{
  "d_mlp": 1024,
  "init_std_qkv": 0.0338,
  "init_std_up": 0.0338,
  "final_lr_fraction": 0.0
}
MLP neurons of a small language model. Each row is named by its layer, matrix (down: output weights) and neuron, and shows model dimensions 128-255. Each number is 50 + 12 x the weight over its row's rms, rounded and kept within 0 to 99.
A block is one neuron, or neurons of one layer that tend to fire together. After each block is what it responds to, as a language model described it from the Wikipedia text at the highest values.

L3.down656:50 23 34 43 40 58 48 47 59 35 54 70 40 47 45 64 57 48 52 28 60 55 50 39 63 66 48 35 84 58 52 45 51 37 39 53 51 73 57 48 66 63 59 50 42 63 58 40 60 54 62 53 79 49 56 57 61 56 65 49 52 52 56 42 53 54 71 78 46 54 65 55 56 52 45 41 45 45 58 40 38 46 52 67 43 50 53 28 54 51 41 55 51 71 57 50 47 54 64 53 52 53 65 43 45 59 36 43 56 63 49 40 29 33 41 61 49 52 63 44 58 58 45 55 53 58 50 69
Closing = of a Wikipedia article title heading that follows an infobox, and dash bullets opening infobox fields like Plays or Website; more weakly, first pieces of split words in prose (cont-ained, compet-e, dis-banded).

L2.down410:45 45 37 63 51 59 40 42 59 59 54 58 48 51 56 38 62 45 38 51 63 61 28 48 54 40 61 48 52 68 42 44 54 54 53 57 47 59 54 46 31 64 47 62 54 36 62 64 61 61 38 38 58 45 59 43 60 49 64 56 35 49 54 61 39 29 44 62 53 67 55 29 71 57 30 30 55 47 60 39 44 40 44 36 43 52 66 33 62 50 56 42 21 57 29 55 45 63 44 33 41 46 39 73 56 42 40 44 46 51 46 50 36 51 42 41 49 52 44 58 50 52 52 60 67 30 73 43
L2.down412:62 43 67 32 47 45 33 56 36 39 62 54 41 46 57 39 45 74 34 41 52 53 44 68 65 42 54 68 45 53 41 28 38 38 30 29 42 55 45 46 44 43 55 47 51 41 52 22 41 48 39 32 59 42 52 28 63 52 47 61 44 47 54 41 49 47 50 77 37 47 39 32 40 60 63 47 54 58 74 64 54 39 41 49 39 35 57 25 42 60 46 28 49 28 65 63 55 53 41 19 53 41 60 68 62 61 41 47 59 52 34 61 67 46 46 58 50 36 61 61 43 61 45 38 64 67 34 65
L2.down574:67 38 63 70 59 38 41 46 54 67 49 55 51 47 59 42 55 60 44 43 51 62 43 38 32 32 53 44 43 41 59 44 80 45 35 50 44 38 51 48 44 57 42 55 62 36 47 49 39 36 35 41 51 51 55 51 54 44 63 40 54 58 48 48 50 66 28 47 48 63 69 54 52 51 24 45 39 52 58 41 65 57 35 40 32 55 67 30 24 46 48 34 45 38 46 45 55 43 42 43 61 32 46 67 51 79 42 58 66 62 40 58 33 43 69 47 59 87 35 60 55 55 72 40 47 51 67 62
L2.down657:37 54 63 41 37 45 42 45 55 53 43 55 57 59 64 42 58 38 41 57 59 31 52 49 56 53 43 38 46 56 55 34 20 39 57 41 51 46 76 53 52 58 46 45 40 55 58 67 49 64 78 55 63 43 37 41 43 53 41 55 42 58 42 57 40 49 73 54 44 51 44 50 59 59 62 55 65 59 63 69 30 61 45 36 60 47 43 50 68 39 46 66 39 55 49 60 53 42 65 40 40 66 25 37 38 25 51 43 45 54 48 71 60 50 30 54 53 44 47 38 57 47 31 51 58 41 37 55
L2.down722:43 35 66 58 39 42 38 48 52 47 49 51 46 55 54 50 58 56 29 54 55 51 39 50 50 43 52 51 60 71 71 50 59 27 75 52 55 46 52 57 47 22 71 68 36 37 59 70 47 38 60 46 74 50 47 42 67 63 54 46 70 49 46 55 54 48 51 64 51 59 48 52 76 64 40 58 59 52 57 49 37 46 55 52 43 78 61 34 35 54 53 33 39 52 40 55 38 54 42 22 42 52 31 39 41 43 35 40 57 59 51 53 34 42 47 49 53 68 70 32 31 38 46 41 59 43 37 48
L2.down793:44 41 54 55 37 61 40 35 38 41 74 54 35 51 63 44 41 45 63 59 60 47 41 62 44 53 53 58 63 56 46 38 36 35 48 38 50 56 61 60 44 46 64 58 41 50 39 55 20 44 70 49 47 40 36 44 60 42 61 47 44 55 42 55 61 56 52 73 49 41 15 42 59 50 57 63 62 54 39 52 51 49 69 48 26 66 72 44 61 66 46 30 56 34 78 56 40 42 44 29 50 54 42 52 42 64 55 47 62 51 37 79 80 50 46 67 49 41 55 49 64 45 44 44 46 70 57 47
L2.down877:33 56 70 62 55 52 41 52 33 48 62 57 32 35 54 31 38 56 26 37 27 48 40 46 53 49 41 63 40 58 57 55 65 32 35 60 50 37 38 57 57 39 61 65 40 61 49 38 49 38 38 51 54 46 44 56 48 51 56 55 65 48 64 66 36 60 59 46 53 32 30 45 57 55 51 41 53 36 66 51 56 41 47 42 35 40 72 65 19 44 55 47 54 31 47 50 41 65 21 29 76 43 54 43 57 56 65 53 51 66 59 63 42 45 62 50 62 45 53 53 28 40 71 43 52 63 37 61
L2.down955:47 53 48 58 58 59 50 65 58 72 50 22 49 52 40 54 50 55 34 43 45 43 40 46 64 53 64 22 41 53 48 57 36 50 51 66 56 44 27 53 36 43 57 56 60 63 38 55 53 68 67 37 43 64 55 43 46 46 47 51 50 62 48 65 55 65 61 56 51 40 42 35 52 58 39 25 47 47 73 71 48 58 41 68 56 51 76 58 37 50 42 55 26 50 34 52 63 43 70 52 53 57 49 53 40 24 46 35 29 58 71 58 50 56 42 64 59 45 83 42 47 45 37 39 77 35 36 51
The closing = of a new Wikipedia article title line (= Christian Sigsgaard =), usually right after the previous article's infobox list; elsewhere scattered mid-sentence words (based, most, due).

L3.down205:20 54 53 58 55 42 45 82 37 36 61 50 53 46 55 63 37 39 69 34 45 36 47 49 44 35 64 53 43 43 55 39 55 39 40 43 62 35 35 48 48 30 41 47 68 50 30 65 69 72 68 49 67 53 48 46 46 36 48 38 48 39 37 43 63 54 51 50 45 84 54 48 48 84 71 70 39 67 36 48 58 55 49 39 54 59 63 21 46 37 57 32 72 57 29 50 35 40 43 42 62 58 52 57 42 38 39 60 36 59 57 56 52 59 27 47 48 48 42 49 55 61 38 70 46 59 58 56
Sentence-initial subject words, mostly It, it or There before is or was, e.g. It is the official journal; also paragraph-initial letters and apostrophes (O'Leary, 'Twas).

L2.down96:31 63 49 52 65 31 55 40 55 55 51 35 23 44 57 56 70 47 66 53 43 25 55 29 51 43 43 43 44 33 55 40 41 46 65 63 44 41 38 30 50 44 33 46 44 50 50 62 38 43 57 25 48 40 66 49 33 37 39 26 47 56 60 60 43 47 50 44 53 69 52 54 41 37 55 38 50 75 69 47 36 47 41 54 50 48 44 48 48 37 28 48 52 49 55 43 51 47 37 62 54 50 59 59 53 16 52 30 55 45 57 75 52 35 59 65 54 57 49 48 29 54 48 44 38 51 59 38
L2.down98:42 58 53 48 39 41 46 34 26 44 41 47 57 52 68 46 44 60 60 38 57 43 40 62 53 26 44 61 66 58 60 37 27 30 58 59 53 62 45 51 58 60 56 47 56 54 58 44 32 41 47 46 37 58 38 66 41 48 56 64 46 48 47 51 69 42 41 34 39 43 53 38 40 37 62 60 60 54 22 55 63 43 41 63 50 47 60 46 45 35 54 47 58 76 56 52 50 52 71 67 54 51 66 63 67 17 53 46 46 30 68 65 52 53 48 48 32 57 63 65 21 43 51 50 51 27 58 59
L2.down237:51 37 31 56 39 55 56 54 39 47 70 64 45 53 63 47 52 49 50 42 47 33 48 57 55 70 23 58 53 64 59 49 55 38 55 40 65 36 33 51 58 66 69 51 52 60 54 42 64 54 42 60 40 63 79 38 56 58 46 60 53 65 40 65 73 63 43 43 50 76 63 45 38 38 49 49 60 38 42 39 49 45 47 53 46 45 38 63 29 64 61 54 49 53 60 32 66 33 53 51 72 51 51 48 50 73 57 68 55 31 60 49 23 50 48 45 59 41 58 47 65 43 55 41 35 67 32 43
L2.down272:51 37 50 20 58 48 44 58 55 48 33 73 48 52 41 48 52 55 43 56 48 59 50 46 44 49 38 54 52 65 45 51 65 35 60 51 41 65 55 30 37 56 53 51 41 54 53 53 67 56 62 36 55 29 61 36 49 65 53 60 48 63 66 48 50 55 62 50 37 59 58 51 50 67 73 56 47 56 58 67 60 33 46 62 58 41 41 59 45 47 56 50 48 42 62 21 31 40 38 50 41 58 28 49 56 00 47 51 48 53 55 50 49 55 45 43 46 65 61 60 45 46 44 39 49 47 57 55
L2.down423:27 48 56 50 45 51 47 48 33 37 41 55 32 57 52 65 39 59 70 64 42 33 42 44 61 35 52 50 55 35 43 37 45 35 63 32 43 41 40 57 57 40 29 42 56 40 46 64 40 28 42 43 52 39 58 51 58 40 48 62 53 56 33 47 46 34 53 46 37 55 63 52 52 56 53 53 46 54 55 52 52 20 52 59 46 42 48 42 59 55 30 57 48 38 54 61 55 53 46 44 52 49 65 51 57 00 44 43 52 46 35 46 55 42 54 39 34 51 50 49 39 52 48 62 68 46 26 62
L2.down581:66 45 31 52 39 42 43 55 37 46 57 42 41 44 59 63 39 46 49 36 29 38 47 40 66 56 45 36 77 37 45 54 51 35 50 53 54 58 55 42 53 46 29 53 47 65 18 53 51 59 64 28 55 27 64 46 78 55 48 54 48 65 49 35 28 60 63 74 36 57 45 63 68 28 53 62 71 37 66 49 27 61 42 53 45 51 66 34 46 44 50 58 40 43 32 65 44 54 58 54 53 64 55 57 58 08 25 60 54 33 43 53 47 63 65 50 64 68 69 35 55 51 48 43 50 52 51 33
L2.down652:65 27 41 37 46 43 50 66 50 41 52 45 59 38 47 51 57 72 73 41 63 45 35 53 40 60 54 42 37 41 57 64 65 60 39 77 31 60 60 43 50 53 38 59 51 53 49 81 63 37 68 33 57 35 51 65 39 66 42 46 63 32 29 45 61 40 68 36 35 44 58 52 59 46 52 58 64 64 47 50 54 55 49 50 45 34 46 57 56 66 51 32 57 66 40 51 39 72 44 66 44 50 44 71 56 36 45 39 67 40 50 68 66 43 25 47 45 72 68 56 61 42 53 39 62 43 67 74
L2.down904:44 77 52 47 55 47 39 45 46 51 51 51 54 42 48 39 57 27 59 50 51 46 60 69 47 29 42 57 55 47 40 40 41 45 69 43 48 41 44 57 48 46 30 57 36 79 61 64 42 38 49 48 44 51 41 34 53 26 28 44 54 49 48 41 44 61 49 35 31 46 55 22 50 54 42 54 62 30 46 49 47 38 53 50 74 59 68 48 43 56 41 54 43 46 47 48 42 53 40 52 63 47 53 38 60 29 49 46 48 46 59 71 52 45 61 15 38 48 38 61 29 21 53 28 60 38 44 32
Mostly " New" beginning place names (New York, Newcastle, Newgarden); also early pieces of split words or surnames, like Jag-od-ics, c-od-ecs, dro-pp-ing.

L7.down57:57 35 54 51 64 57 46 64 48 25 54 49 59 55 32 28 58 50 64 34 60 34 55 31 47 39 57 65 54 47 45 50 35 38 44 48 51 42 53 58 57 50 44 62 61 51 55 48 53 65 48 44 55 39 56 53 67 47 45 43 60 39 53 43 61 52 62 42 53 32 62 50 67 51 49 62 34 53 67 51 53 53 60 59 46 45 45 59 57 47 33 63 51 39 38 51 41 43 54 41 45 42 53 56 55 99 50 46 50 55 42 43 61 42 45 53 27 53 28 63 41 51 48 57 52 45 77 50
L7.down141:46 57 57 38 43 40 60 15 69 52 54 38 36 65 35 29 51 66 53 48 55 55 70 59 50 74 57 41 46 32 34 43 32 70 52 52 43 69 53 42 49 77 65 52 26 58 38 51 51 60 23 46 52 52 56 36 53 42 51 37 42 49 54 56 55 47 55 48 56 66 50 55 54 48 58 58 73 43 45 44 50 46 50 59 61 46 50 50 70 39 38 47 49 54 53 37 36 72 60 80 37 56 55 76 52 91 57 29 47 48 44 40 42 24 43 25 47 65 27 49 54 37 80 52 49 69 44 66
L7.down273:44 40 69 59 44 32 71 41 53 61 79 65 60 52 45 33 48 22 51 67 38 68 60 52 19 54 51 41 57 49 53 25 52 52 61 53 59 72 49 40 34 58 60 47 48 47 39 38 57 64 40 42 61 52 38 42 31 45 50 05 60 42 50 78 45 66 42 53 72 62 48 56 57 52 49 41 47 34 37 64 51 52 51 26 46 51 48 49 55 60 58 39 31 70 72 56 35 77 45 70 52 26 66 42 40 65 39 43 65 58 47 46 52 49 48 54 36 39 54 68 39 39 43 29 67 44 50 53
L7.down421:48 55 53 51 68 41 44 49 63 46 57 50 31 48 53 53 51 57 58 36 48 36 44 56 43 57 57 55 57 38 57 47 60 59 58 48 53 43 42 49 35 60 48 39 45 49 52 47 53 44 60 40 44 57 40 33 36 49 39 42 63 52 51 30 49 44 48 36 62 53 57 42 54 55 50 32 53 42 46 36 44 32 55 50 42 69 45 61 51 55 33 34 35 65 50 59 50 60 62 50 52 43 53 62 37 99 71 53 55 56 46 51 67 41 49 48 55 51 50 54 30 54 53 29 42 82 38 52
L7.down551:48 52 43 49 57 54 49 43 51 64 49 53 46 52 43 43 51 54 63 45 49 56 64 46 55 49 51 47 54 45 42 49 47 64 55 53 49 41 54 54 63 53 48 41 37 44 52 51 45 53 39 55 45 55 44 49 48 46 41 51 57 44 44 59 35 61 44 46 41 40 52 48 54 54 57 44 47 53 54 56 55 42 50 38 38 52 55 51 57 53 45 39 25 66 45 57 52 52 46 50 49 57 55 46 49 99 35 48 47 53 54 52 47 51 55 62 53 58 40 40 52 55 55 48 42 71 40 47
L7.down752:42 46 47 48 41 44 62 44 41 35 47 44 45 59 41 38 49 54 37 38 50 41 56 49 60 54 46 62 62 57 50 48 47 61 43 49 50 64 63 41 46 41 40 41 53 42 52 50 59 51 44 58 50 52 53 61 59 53 58 51 49 57 53 48 49 56 51 45 61 60 45 42 52 44 55 57 46 46 43 59 61 63 55 48 57 48 48 63 43 44 36 51 41 61 43 56 53 51 41 38 49 47 50 52 65 99 59 55 46 42 49 56 66 60 54 52 50 44 54 52 52 37 40 45 40 79 48 42
L7.down805:48 44 50 42 43 57 46 40 62 52 46 58 31 52 67 60 49 48 63 57 57 51 55 39 36 56 52 47 48 29 52 44 50 47 45 43 46 48 49 45 47 45 46 47 35 39 49 56 59 38 48 36 54 46 66 43 58 52 52 55 62 43 46 47 58 67 30 46 42 62 47 45 38 52 62 48 37 53 37 64 51 56 39 48 48 56 54 47 57 42 44 40 26 45 64 49 37 51 57 46 51 64 45 49 53 99 52 50 42 44 52 41 36 40 50 41 53 57 40 40 52 56 38 44 42 50 49 47
L7.down844:66 60 57 54 35 57 47 66 54 62 60 54 55 40 54 53 31 66 55 31 52 50 71 25 59 60 53 37 51 62 54 36 44 69 46 62 63 48 55 43 42 42 34 35 42 54 42 52 45 64 69 36 57 49 38 46 65 34 53 71 52 37 44 38 55 49 43 50 39 76 54 56 55 51 44 40 51 36 37 42 18 47 63 41 35 65 48 49 63 48 36 46 47 57 51 30 69 58 51 53 51 63 55 58 59 85 43 49 64 66 47 44 55 44 37 62 76 56 52 51 26 39 75 46 32 41 34 50
Tokens that close or open a text unit: a paragraph-final period after a list of names or titles, newlines after headings, and leading table pipes or list dashes.

L2.down173:58 41 31 55 48 54 50 44 46 60 35 62 53 48 41 39 52 49 47 66 64 46 50 45 57 50 47 73 39 42 46 46 61 46 54 51 60 39 57 54 37 52 57 47 51 41 53 53 49 54 32 47 53 38 55 51 61 55 52 43 45 53 52 44 57 52 59 46 55 48 51 51 47 46 68 46 58 42 49 48 44 60 62 51 43 42 53 59 44 52 51 65 58 55 43 54 37 55 42 46 51 44 52 55 54 00 52 54 49 47 53 51 60 55 50 52 54 53 43 45 52 42 51 63 42 14 57 52
L2.down214:38 50 29 51 52 46 41 27 47 63 52 35 41 54 77 37 48 61 56 65 57 43 34 48 66 51 47 38 60 56 61 81 59 59 37 43 49 45 69 46 58 51 69 79 35 63 46 55 42 59 51 61 57 30 48 54 64 21 54 58 63 48 67 19 52 36 43 49 38 50 51 46 66 43 53 35 74 52 41 52 58 59 65 49 38 62 40 47 47 38 55 66 24 45 45 45 52 41 61 41 71 42 54 41 50 09 40 36 49 43 41 40 59 45 48 66 48 29 46 69 55 55 30 40 38 50 40 33
L2.down428:52 49 58 48 40 47 71 35 47 60 35 49 59 48 64 38 39 57 43 48 71 45 50 73 60 65 33 40 52 32 57 45 54 56 53 32 39 60 41 51 36 56 39 74 62 44 54 53 58 45 48 46 35 48 64 62 52 47 50 64 30 56 61 43 37 47 58 49 59 66 60 42 73 58 60 45 49 56 45 40 61 47 29 73 52 49 42 55 39 36 89 46 60 83 38 33 64 63 30 46 46 47 65 48 52 16 71 43 72 36 59 30 47 51 54 43 37 34 39 37 38 47 52 42 56 41 79 50
L2.down585:43 43 34 43 60 36 56 30 44 61 37 53 52 40 36 46 40 59 53 42 39 43 33 41 56 42 57 32 55 58 60 44 55 27 49 73 50 60 55 48 49 48 41 38 39 52 21 54 60 45 61 34 65 31 42 35 53 51 56 72 47 48 50 44 64 50 35 58 56 56 58 32 43 62 50 63 64 56 58 48 55 62 46 49 57 49 47 49 59 49 34 18 00 50 59 39 59 49 46 63 46 43 49 45 58 65 55 49 44 50 49 59 44 44 28 69 58 53 50 62 41 37 52 50 55 49 37 36
L2.down611:60 65 41 54 51 27 55 48 68 57 38 43 52 46 61 53 55 70 73 59 38 44 37 49 44 56 41 56 54 60 76 68 67 54 31 43 54 51 56 60 52 37 21 60 49 51 48 63 32 51 55 52 62 31 47 46 71 50 54 55 39 58 63 57 61 48 47 66 57 67 45 58 48 50 49 56 51 46 60 56 47 48 51 47 46 50 59 38 40 39 56 43 50 50 46 52 44 55 48 36 46 36 59 61 63 01 48 41 44 35 23 67 40 58 35 53 73 67 40 57 47 53 56 39 47 54 36 43
L2.down744:63 45 44 61 59 67 53 36 45 36 51 51 56 45 46 34 24 40 38 54 58 58 52 35 55 71 40 50 58 45 31 52 45 64 46 58 55 59 61 46 44 44 52 40 52 62 27 33 51 47 56 53 48 42 46 55 40 54 57 41 54 44 46 51 39 16 39 46 54 35 32 45 59 53 23 60 57 50 65 37 38 53 57 52 42 52 45 53 48 56 56 45 37 49 50 48 67 40 40 56 37 53 04 50 51 99 65 23 34 36 39 42 40 46 61 54 61 49 53 50 28 56 62 63 81 37 30 49
L2.down804:40 53 65 55 41 69 37 47 68 60 50 62 41 59 42 49 48 59 40 37 56 61 35 42 40 53 53 33 55 56 41 55 48 62 41 68 46 55 53 37 49 40 31 53 44 59 51 32 65 59 54 64 60 45 49 63 29 22 43 43 47 66 65 44 62 47 68 62 47 39 51 68 48 41 62 48 41 51 58 45 47 48 43 35 53 42 49 56 31 39 46 56 41 41 47 35 56 48 41 37 51 39 57 55 60 04 20 54 42 48 47 70 45 20 41 51 70 39 56 43 36 49 55 45 59 58 88 44
L2.down910:63 43 55 41 27 49 64 48 69 61 28 34 46 43 39 56 48 47 51 41 25 31 47 38 46 52 75 42 34 60 61 38 36 29 40 63 60 63 48 25 40 72 50 72 40 49 38 53 57 40 71 37 55 37 61 68 55 31 43 37 46 49 38 40 19 51 56 58 49 60 46 58 52 58 44 42 54 48 51 58 53 55 57 68 60 58 50 55 66 40 54 37 22 67 43 55 50 62 36 35 38 49 42 40 39 16 52 61 45 54 36 46 45 31 55 46 41 50 53 48 33 39 56 49 36 51 57 23
Pronouns like It, it, which and they that refer back to a just-named topic, often opening an article's second sentence ("It is a left tributary").

L3.down996:46 47 61 38 38 69 67 45 55 25 49 39 45 68 60 71 41 37 44 45 32 57 24 48 48 34 36 70 73 38 43 65 57 69 41 23 48 44 44 49 59 61 48 55 48 57 57 57 39 43 26 57 64 44 42 59 46 34 57 52 57 40 46 48 33 31 68 44 41 62 44 41 53 54 58 42 57 44 43 33 46 49 60 34 53 63 52 55 50 71 51 40 39 45 69 51 66 46 51 46 56 53 61 77 42 04 56 57 39 52 61 79 45 54 48 50 40 54 65 57 54 38 39 42 64 52 59 57
Mid-word subword fragments in multi-token words (sur in surgeon, od in orthodontic, ator in gubernatorial, ier), plus participles after was/being (released, known, hailed).

L7.down158:49 40 55 90 25 55 63 66 61 60 37 50 58 35 38 51 39 41 35 42 42 47 26 55 63 63 39 35 49 45 48 43 54 60 50 57 45 66 34 34 39 42 34 47 57 55 30 57 72 76 41 54 33 63 48 45 47 53 40 37 47 37 32 43 57 35 37 43 37 57 36 62 36 41 51 59 38 36 65 37 38 45 72 66 42 73 56 58 52 52 42 80 52 53 72 59 27 46 74 72 65 41 53 48 55 68 57 57 46 45 50 32 43 39 28 71 35 61 44 60 40 36 67 50 57 74 35 83
L7.down316:38 57 50 45 52 55 48 40 40 35 51 44 66 48 55 57 50 54 66 56 36 60 62 63 36 53 54 53 58 69 54 40 55 46 40 62 53 44 43 60 52 59 54 53 34 56 46 43 52 40 37 68 60 64 55 57 78 37 52 66 44 56 60 47 48 47 61 42 31 79 56 23 84 66 47 60 62 57 58 63 37 39 31 58 47 67 60 36 58 51 68 58 50 37 28 61 44 67 60 34 53 57 28 25 34 47 28 53 44 41 65 63 50 48 66 58 36 63 58 65 54 64 43 52 49 21 79 48
L7.down331:53 48 53 69 42 79 75 47 64 45 66 50 46 80 63 25 83 39 55 41 36 29 58 64 46 41 37 42 59 42 51 50 53 36 50 57 41 70 15 45 37 61 49 50 50 54 47 53 39 37 56 40 55 44 35 65 58 56 49 54 61 39 72 32 49 53 53 53 54 50 60 38 29 59 39 65 60 28 48 35 70 56 38 63 37 47 61 42 46 62 55 42 37 48 54 38 68 53 59 60 58 50 43 49 62 49 61 39 46 55 48 38 29 56 48 47 71 53 70 39 44 46 60 76 69 64 58 49
L7.down356:28 60 64 14 46 38 51 56 51 50 66 38 49 55 57 52 40 44 42 56 65 35 50 38 38 50 47 67 43 39 60 61 67 49 62 33 59 54 70 67 54 31 35 54 72 38 61 54 35 44 70 64 46 60 47 51 60 56 82 43 53 63 52 40 73 60 35 55 37 56 59 76 62 45 54 52 44 59 60 56 74 61 47 54 58 49 47 46 36 49 47 43 31 60 64 33 26 46 56 52 52 26 43 36 40 86 47 17 57 56 62 53 42 57 60 55 27 59 42 46 67 66 56 38 39 61 54 21
L7.down430:66 39 54 47 53 59 30 49 45 53 37 59 56 53 47 51 55 42 50 44 49 55 57 25 43 61 43 33 46 54 37 37 44 57 42 63 45 40 47 55 60 48 67 56 67 50 39 49 66 51 49 52 64 45 52 47 57 56 37 42 27 45 71 42 73 64 44 49 39 46 58 26 69 57 36 47 55 66 36 31 33 44 44 64 35 66 46 43 57 56 38 62 37 52 36 54 36 53 52 41 54 66 42 49 27 99 41 51 58 47 68 67 34 46 64 47 73 63 58 39 34 61 58 40 44 66 74 27
L7.down535:47 43 69 53 35 60 51 64 57 45 43 51 55 54 52 43 69 45 47 54 53 59 45 74 48 58 52 31 55 49 35 68 58 37 40 46 45 71 31 50 69 66 48 27 52 23 39 56 48 45 63 48 54 47 50 40 57 13 36 45 55 49 48 47 56 58 31 44 48 46 47 57 37 60 45 51 38 50 49 67 51 51 68 51 37 70 61 43 41 69 55 55 54 59 24 48 43 37 34 48 34 39 49 47 59 77 63 56 47 62 48 44 37 60 62 42 51 41 82 37 32 57 52 38 24 64 61 62
L7.down639:42 52 57 57 44 59 42 48 49 40 43 37 61 36 66 55 45 78 57 50 33 44 61 72 65 50 23 30 52 63 34 61 69 30 42 35 42 38 56 48 41 41 63 41 37 64 48 53 52 45 54 46 45 55 42 51 28 42 58 30 34 56 51 36 43 50 41 38 49 78 40 61 42 41 82 73 45 65 57 57 30 57 54 35 69 28 53 47 45 58 39 43 50 60 51 58 32 48 55 58 40 48 51 59 37 51 65 47 60 55 31 55 57 78 54 41 53 50 63 53 57 54 67 39 41 58 53 61
L7.down997:50 51 52 40 32 45 44 52 43 51 34 47 24 39 42 56 49 60 31 47 41 56 54 65 35 43 66 44 37 42 32 39 50 38 32 48 53 67 56 53 55 47 44 48 28 35 52 62 62 50 57 62 77 55 82 38 55 54 64 51 51 57 69 31 40 50 41 49 50 70 46 50 44 52 49 60 81 51 38 96 38 47 45 45 61 70 48 48 08 63 50 55 40 32 30 43 46 66 57 59 48 29 49 55 49 58 54 72 63 48 64 39 58 63 75 52 49 67 63 50 57 60 47 32 24 66 68 56
Adverbs, negators and auxiliaries between a subject or relative pronoun and the main verb, strongest for temporal ones (would eventually, which finally), also also, not, -ly endings.